python train.py --d_model=256 --head_dim=128 --d_mlp=512 --vocab_size=8192 --norm="rmsnorm" --norm_place="pre" --positions="rope" --rope_base=10000.0 --init="trunc" --beta1=0.95 --schedule="wsd" --batch_tokens=131072 --doc_mask=false --steps=4386 --dataset="wikipedia_en"
MLP neurons of a small language model. Each row is named by its layer, matrix (gate and up: input weights) and neuron, and shows model dimensions 160-255. Each number is 128 + 32 x the weight over its row's rms, rounded and kept within 0 to 255. Numbers have three digits each. A neuron's up and down rows have the sign that makes its largest values positive.
After each neuron's rows, "fires after" lists the tokens most often just before its 100 highest values on Wikipedia text that the model never trained on.

L5.gate165:041162105147158146111154128161131165109126143127116138134163158124157215076201120145105155123128105141103152066168146095145081123064141106149083116121072148211127186118187145152168182152126087225156121133189100172090097109120146146088148105131107150100150160126120118148127104101133172100
L5.up165:098158125140169123045085140114095137180056077086117138184078161131119091085140156112132145099115141098113156176121099167158121129099167158131104085163132148182135126137151130120118080122213122182157116115103134079058110099121139155113108167107132141095151140100110155093082105145083082115
fires after: " |", ";", " R", " 0"

L5.gate252:137092130136077083062121103111174093164091104111167151150117169173120109117125090130125154142131158126145155148080142078163155101166135132096068118127183209187149125154078109134129140178153167101169129090127172123153124129121185181205055105146106110120094075144120143139189085153115135106
L5.up252:069129118119094121122147096148133166114167150121112148138090095176138114123144160113167178126055123099132121138123154155109117091065130117121103146107076157093142091031116152127123122131126141065225106184126079162189059153153110176126107112122098177132193144129126144102079130136196069132
fires after: " |", "|", " the", ":", "-"

L5.gate178:109122147164118157129076164083109169105134142143087103068126086186124089204139150162151143098170155128131148129118128100083138107155135152193105094090154129145158109096097139199139104159097063176208167135065209044128108157143127073175123147152115123088111106122174145137187114117129148108
L5.up178:118135130112158125109089112121125115147129059096116115117130127181106147102162140137126138194133153125131097135138134176154092080132090130151110126187078098120122114149151134113172065122104134136090156105152160086119192119142149157170142097132103192200128048012128142167169139138089130135
fires after: " in", ",", " In", " of", "In", " March"

L5.gate391:097139062102130174142138138119038143145136096105114084173139093147126094164164090135115177152132138187140110138137100111122119098139167153204101086140137137174144091094133118125146142082136119115145099193083131159072078057189091147122122135163135148104121122122156142139137077081132071088
L5.up391:115156107097145120141135222150075122152128145172122148146168086157153159134156081144120081128094101154142101121122169139194157126124093129138128096116164100137134105078144122142116053055201126157144084226102123153162116127157144183162170160098115138141116196142085124077103143114119077114
fires after: ".", ","

L5.gate60:164092116117106065127115113107189120118132091154098154149170092128097128095168163138108140146139091114161129124148127106176126129156166168185130178201144167112107152209158145124092122146102084117136162094140091110170146135097102167103155125113105125119132143112133167042125149113106094155
L5.up60:169126180146112043142128109063176123200150139178089119157149180082143086137143185192182179112150100152124186153115131114130123134181150173135158135139134137106107193133147167127073136149137090134139151103118101183150132124128141212114128122094160119083158105103134204114105106103144090157
fires after: " |", "|", " Z", "-", " 6"

L5.gate310:151088118162064084187161118116000091162082107126103144110089145192137132164156123143124089104188129148139157132115090084121124154134118155124124117172131138093096141167146136183166155152101051088143160106093107107153117118123112147126128085164158064146092137093181118255123095164117096152
L5.up310:161082117082183177163180158128124181120176110121153145114182155138154080164116217141109210065107058100135100106174133123153162101093169150155112124096169190087108140120152100100117137107050027153143129123060154110161141133120107162157137107109137080141149108141121074134138155164164177154
fires after: " |", ";", "=", ":", ","

L2.gate222:106082179120160110133107131073178153213107078098143124126139158143144135105077097097090143116100084155142083098149070206130107107125166099151106104155123096148186128151128165087135084139109152096133157140103125146123152095107116091140176062123154163232138122182113164145190163072173071052
L2.up222:139151138130111152088090120079190122144156108114094134072086123109146112083123120124133104140103114095138111147121146160105169105152131100113111168142123069090191109086102101117149066129097123141103197132169104158135134161154144133064063108149093154140118148127099163106208125040100095141
fires after: ",", " in", " the", " of", " to", " by"

L2.gate202:136103132189151163176118169120113121079113112106161097176099102144090148073147117101139092163166130159127161119114129082144125118136128120205162117094158137111124086096112088129140103201130078129190111162120147163152154097172147138123167102120111064130147119136109108174156139137086111128
L2.up202:096133146142183111142119180137121100094110125126065140132141067074146206157148043123109157145109172126073133147185091110122092067103102105140074113075095101072119164011089111153170086165155147116115148144144134138097118145168167108120150158132127086117101112108118127163131132141160150160
fires after: " (", " \"", "-", " e"

L5.gate474:110078076134123132094153131088089103167150174168149087163156078116129106154101101118167156119119167175179086155180150103156180124133101118114112117148083151123155164175121096112100124112147132168153130138094120149130085193131096149144114101127119090085086113178120105108041115160143144106
L5.up474:175084119096112133188124105134196105096224184076190178096093113158087087083139188090082144134117135132157068133147167108150149086123160088083127116072173164145105143153114093076158080161102136177193072167089088070130103165130153162149097139089120097129101054103131105116108135170102124111
fires after: " the", "'", "The", " The", "’"

L5.gate222:128157105130106177061168127176094082155158140157092092100056134137137106155123071115184128151143089129191124096117095140156134157192111194137130084143079116149103156109134134072150144146139150153120139140187112172146109126172101090184114164155120097130166161089140097147072091134154124169
L5.up222:105148148100063117132128119078089114109090135176113126127138116124145114097116140141152094115094132134140128130068058141121191127104058125147114144153130117110153159158086165101141151149142130107147108158090131123139146113176120171116078178106146163100156122123080090098051105154093171159
fires after: " A", "A", "B", "IA", " AP", "AA"

L2.gate22:064159136143152137108115121078156078128094145113166143143138128133106150101097149116144087117060119127136101101052133164214189118120103163152121152058084190129140116104149189122122113114153084103170072140148125111105077144122088100106134139088148143169083161100145102145084141074147222140
L2.up22:104104153152115162102110084044150091112122192172136167082160116115120159091137110168138097099134131142130087161076164142196182149109139177184152120089127139135152153137057157101096107166129058143168115132156097162172129085209082136067140141118139168110110124109124138153147131124148147169
fires after: "'", "’"

L5.gate17:109143138120123132164110109171126086141143103101118070070164145114130084144160123166165128189093155129074140132084182118117168161166099149092153104128162130154113160111143115138148162093083133122197122150088126148129124163131114116176075115148135101106146103146152181145153157159092140136
L5.up17:175161142124075097065120137135052172091135069089122064120116135127087082162179116149120143163112088097177141154110132168139157171126138141112080126150150153168116123131150169141144146076057119143223173169139043150087149156131092185156099116200187115143119107175142101169160168168118097117
fires after: " |", " +", " −", ";", "m"

L5.gate248:083055116129067134146079113107101158127145106131092130068213129156170098127162115158124120131179119124147126123161174096130105136101144158095127123093039145153143155161136125117097157109127106070109138141130120091136162071099104161184138140165121136118103160133120088152134162162177118136
L5.up248:158112102127142104132089147073114132063143111130111166120119127202116097127121062172135165134080087208128220065081092110185143084135115157139133134113121173087165162130123079128130136133139149132084162096105091120185123162108160169126130135114119103177171108077149115123195136122139119163
fires after: " |", "=", " =", ":", " an", " a"

L5.gate336:076126135115055133142080141154163069158118133090072116122147099128091137098169103128171147112165125188123060178133168148161080130133083129159162137061123143129109164091083116065135148143142094197099129127160155142075146078137159141156131179201127074096137114147096118085134188129123097097
L5.up336:157118139110130135167083128112173170104115147155109133119112131145141159101155141129105142139121153201144148142126064114129154098174069082149147080135169132115181173087049152103135077115175152096056149108081115114156091116095134189101143090167140151098130137164109096100118146110164086104
fires after: ",", " 1", " 2", "y"

L5.gate402:084143135129114170164123134150193113114146147178076066145142092102165071098172110078101117182147142117129151133076155176119130145130102108118142063070113154163164111139120115100125119088141104174116126134128175088123116113143157204151172149120135086093119139134183069067147108075123144171
L5.up402:157109136145112119112185077133112113188171184121118109085094122119118142144111134063097167111214117114163085110111141111083146105107107078156167114122125160145103132150035125139174150135147170135143071162116134104135158075077091161142091128127109154148084175078180113118172111136164095154
fires after: " to", " res"

L5.gate479:083112139157107112158082126101182100125134130073111104123165097151150099106145137148130131156126141116135094131138114092125118169123116211122111089129118145126131152156144163131195119091162148171191116118176141094095177142132140149107134152182124117122132096148107136070130126070082142096
L5.up479:121118155152125167196140164156105089107196133075058146111121117181147086104076142140132127081116104130090081164150129136100168190101139090084126131105095121134106095133169182061159103106141092124158126121156145036088151104110131146113133124163140180131098119158117158109125110145120076123
fires after: " |", " /", "|", ";", "\n"

L5.gate485:108162160132087103113088110106148174132098148106165065171140111120112127161144145123054095050166133079106128134140102158152103109105125119103138130111168122146121104126112119132131128141150114115072104172111169092163119119151117162124157078071116126128144119069131141092093052126070220065
L5.up485:142168157134132128127132114062188143125128109109172096077129148130124136145083124100053172132130124108111075172136172144136158063109100083126141120128151071108159151146125125103080130097161104163076154091151171077081135190121073162149120176101137138142109113085131161112071184210098186084
fires after: " to", " not", " could", " can", "t", " would"

L3.gate388:140141091150140143139147077095182128142128170176100133137164107082103091077140171107093158112121167133101124142136148135158165151096112156117146108134103141138142111122107062153109151145094067092133112200098099139178095143116166121175128123153209108097113156171119162143126087127166166136
L3.up388:118162095142110074168108117110123049113092094171135109133089176116151098129188081124076173155159148083103134118115166120111180139043124183147141156154061133149140160097107138177128144159085180095121112179112139133152121142147148134153141152177105099091164100122145145116146107097114101130
fires after: ":", " (", " |", " $", ","

L5.gate4:158068165096097147142130140029074117160113115075125082120087150161160121184113143118125175111158116132144122139134131140105184086120161162057134094140138145100076098061105141150110130119034172119146169117103095123148159151207088196098114169125125144115145147094137170102142083129136101173
L5.up4:166120150114130148161148096136146141101127072103119112099055121094078111187109134096120190147146105136155126141156116123130107139157136134164145142136135141088127178112088122171154106068057185145099153125100100127165149081160164124142146211169096100096164168110130163082106124130120090104
fires after: " |", ";", " wrote"

L5.gate289:087130102139120173176117108083143137099113081124189120099149145113094156097132093143088144119031167165069124123162084129160092136185162170147130108101123126079092067174060134076147136161111095121137165099133192105080135213068177090132164051131060129125156151087131129080129151121149160139
L5.up289:174133104140177076117122096165122098098142101143111085156093103147168134160102123175095111146108089185120150145175082101094098120104115172099175117145186128087162123139081089178158141175089142108088145130064128095090140073134132197172166143114090079091097188123121100093141101137069071119
fires after: ",", " |", " 0", "|", ";"

L5.gate247:117096108111149118087100116123150128120157168132062131097119146118161089171145144099168077123103060067117084154151083182112109128147164105133120076102095122158149191110161130149092149120156178154149083149160114123111136102117168174105093108160067142162121080135048113178123113117097101169
L5.up247:133121136103124115148084036179204104155069117146136076136081146160130097093060130139155144139181134131126134095074127133115110132085117110138076175154122094127162142127118137112138090094143179173139113114098090132137095130123084142086121108144111147137110097069070146096147128118115117118
fires after: " |", "|"

L5.gate28:071126177105137135137125185118191151066063160145106152171139120074148142123129197101161095045060113152120132099122159164126143110087147151122076140163120117079128114120136101121093166128096121108105079138118162117088163188120173118103103123144146096148108159139109107173111156165060078150
L5.up28:074166120115128126122128153082147116141139135131108140166103116163130143101161092109148137104143096132140094156139135172090097103150122150115106191087135164082149133146137092118115173127140078140153080142141153134158089133119124148180070150180129112144129071119123108156106111108089109092
fires after: " |", " has", " had", " with", " Website", " have"

L5.gate105:160137167110113115132132117139062122130149074118128102112180134162168096154143155140108160144126105097136168182114108123089102062117109135132177086069131121169098138159161168099119098192112089115120206092115111165098127137137115234160131125116175124117224143144091154163084203129067082176
L5.up105:156127145061114104142123079129130132128160104159091087127144154159143095121125134116112187132109084124123201139136178115117135083117120148156179151105125164124163154107167123088187163163109118113137164127125116118139147156136073168145124129109116062143160142123117156113098209103107142193
fires after: " |", "|", ";"

L2.gate370:124121114137110167140158135112143132189166119092209217191112158068142134146111121111137102081120155155149103113118077118151161110109169126082144138081164156159111137093138169114098119147137127108146142142094107084034101153163102130044167180119188177165155156102133159109172066128095133186
L2.up370:160154160099065152088127169156091127155123109116135107133119181159085143113065098095128120104169123205115119182183167207109101142145162080122138108055119130174118108160109137082115110113112111156129173116141131103098096162086104209074209130120109113109138121075143111112115083105106144076
fires after: " the", " The", " young"

L5.gate78:064078111154125130106131144142112135147140145131167141123150130134176149127108164088111165143131096111111165143147166069168175183160192112047102155080131161153065113056174134072141091131148132135179097116142135101127130129148197149085146196143094127096171147137107161105102109127189111098
L5.up78:185146071132151127125123112123153141119164139129133136146159134127155130143095116108107182100065098112188134137153117122125146093152130164073132174094121167117122147153127145086149086095113110107175135103085195134135153118109151168107084142078201149161130147168082112114144139126154105148
fires after: " the", " The", " st"

L5.gate298:127087091148094091038126126111076094079088228102106123131089124165119135102082196148165133119086117147104118154130154075159124176117167153105119099157121134195100121093177177151135108151070080217144153098161133145103133181133058172156158161184140165076132114129132148146138074135075131125
L5.up298:158084117110158141103199057142083139146123074132095161171079177150106186143071080133242100123112168124156135165079162151113147146118177111110137121091123171163142167077109078121137127125124146171168135156126120151125116185081091134157145155157086132094140129186108069130186095121160077108
fires after: " in", " of", " In", " at", " for", ","

L5.gate111:142161120166124158151090140180141071159122172128098129125111137123076075132087124091126139115176167169086189140146183161130125177139095120079151067129114104123091139118169113063062188191158086124184093119093140152135148136133164139088142104198133113101100103190085120125196127151153101177
L5.up111:110255098108180102190173158151118143105165161112132114154127077161120118153175108122111125154118171118067141106133134146132123169083125158176137115153177153109084168112101119114153099153162151119197112077149085133094152146096116144143186083147109074131162082136157134201166037103099081071
fires after: ",", "."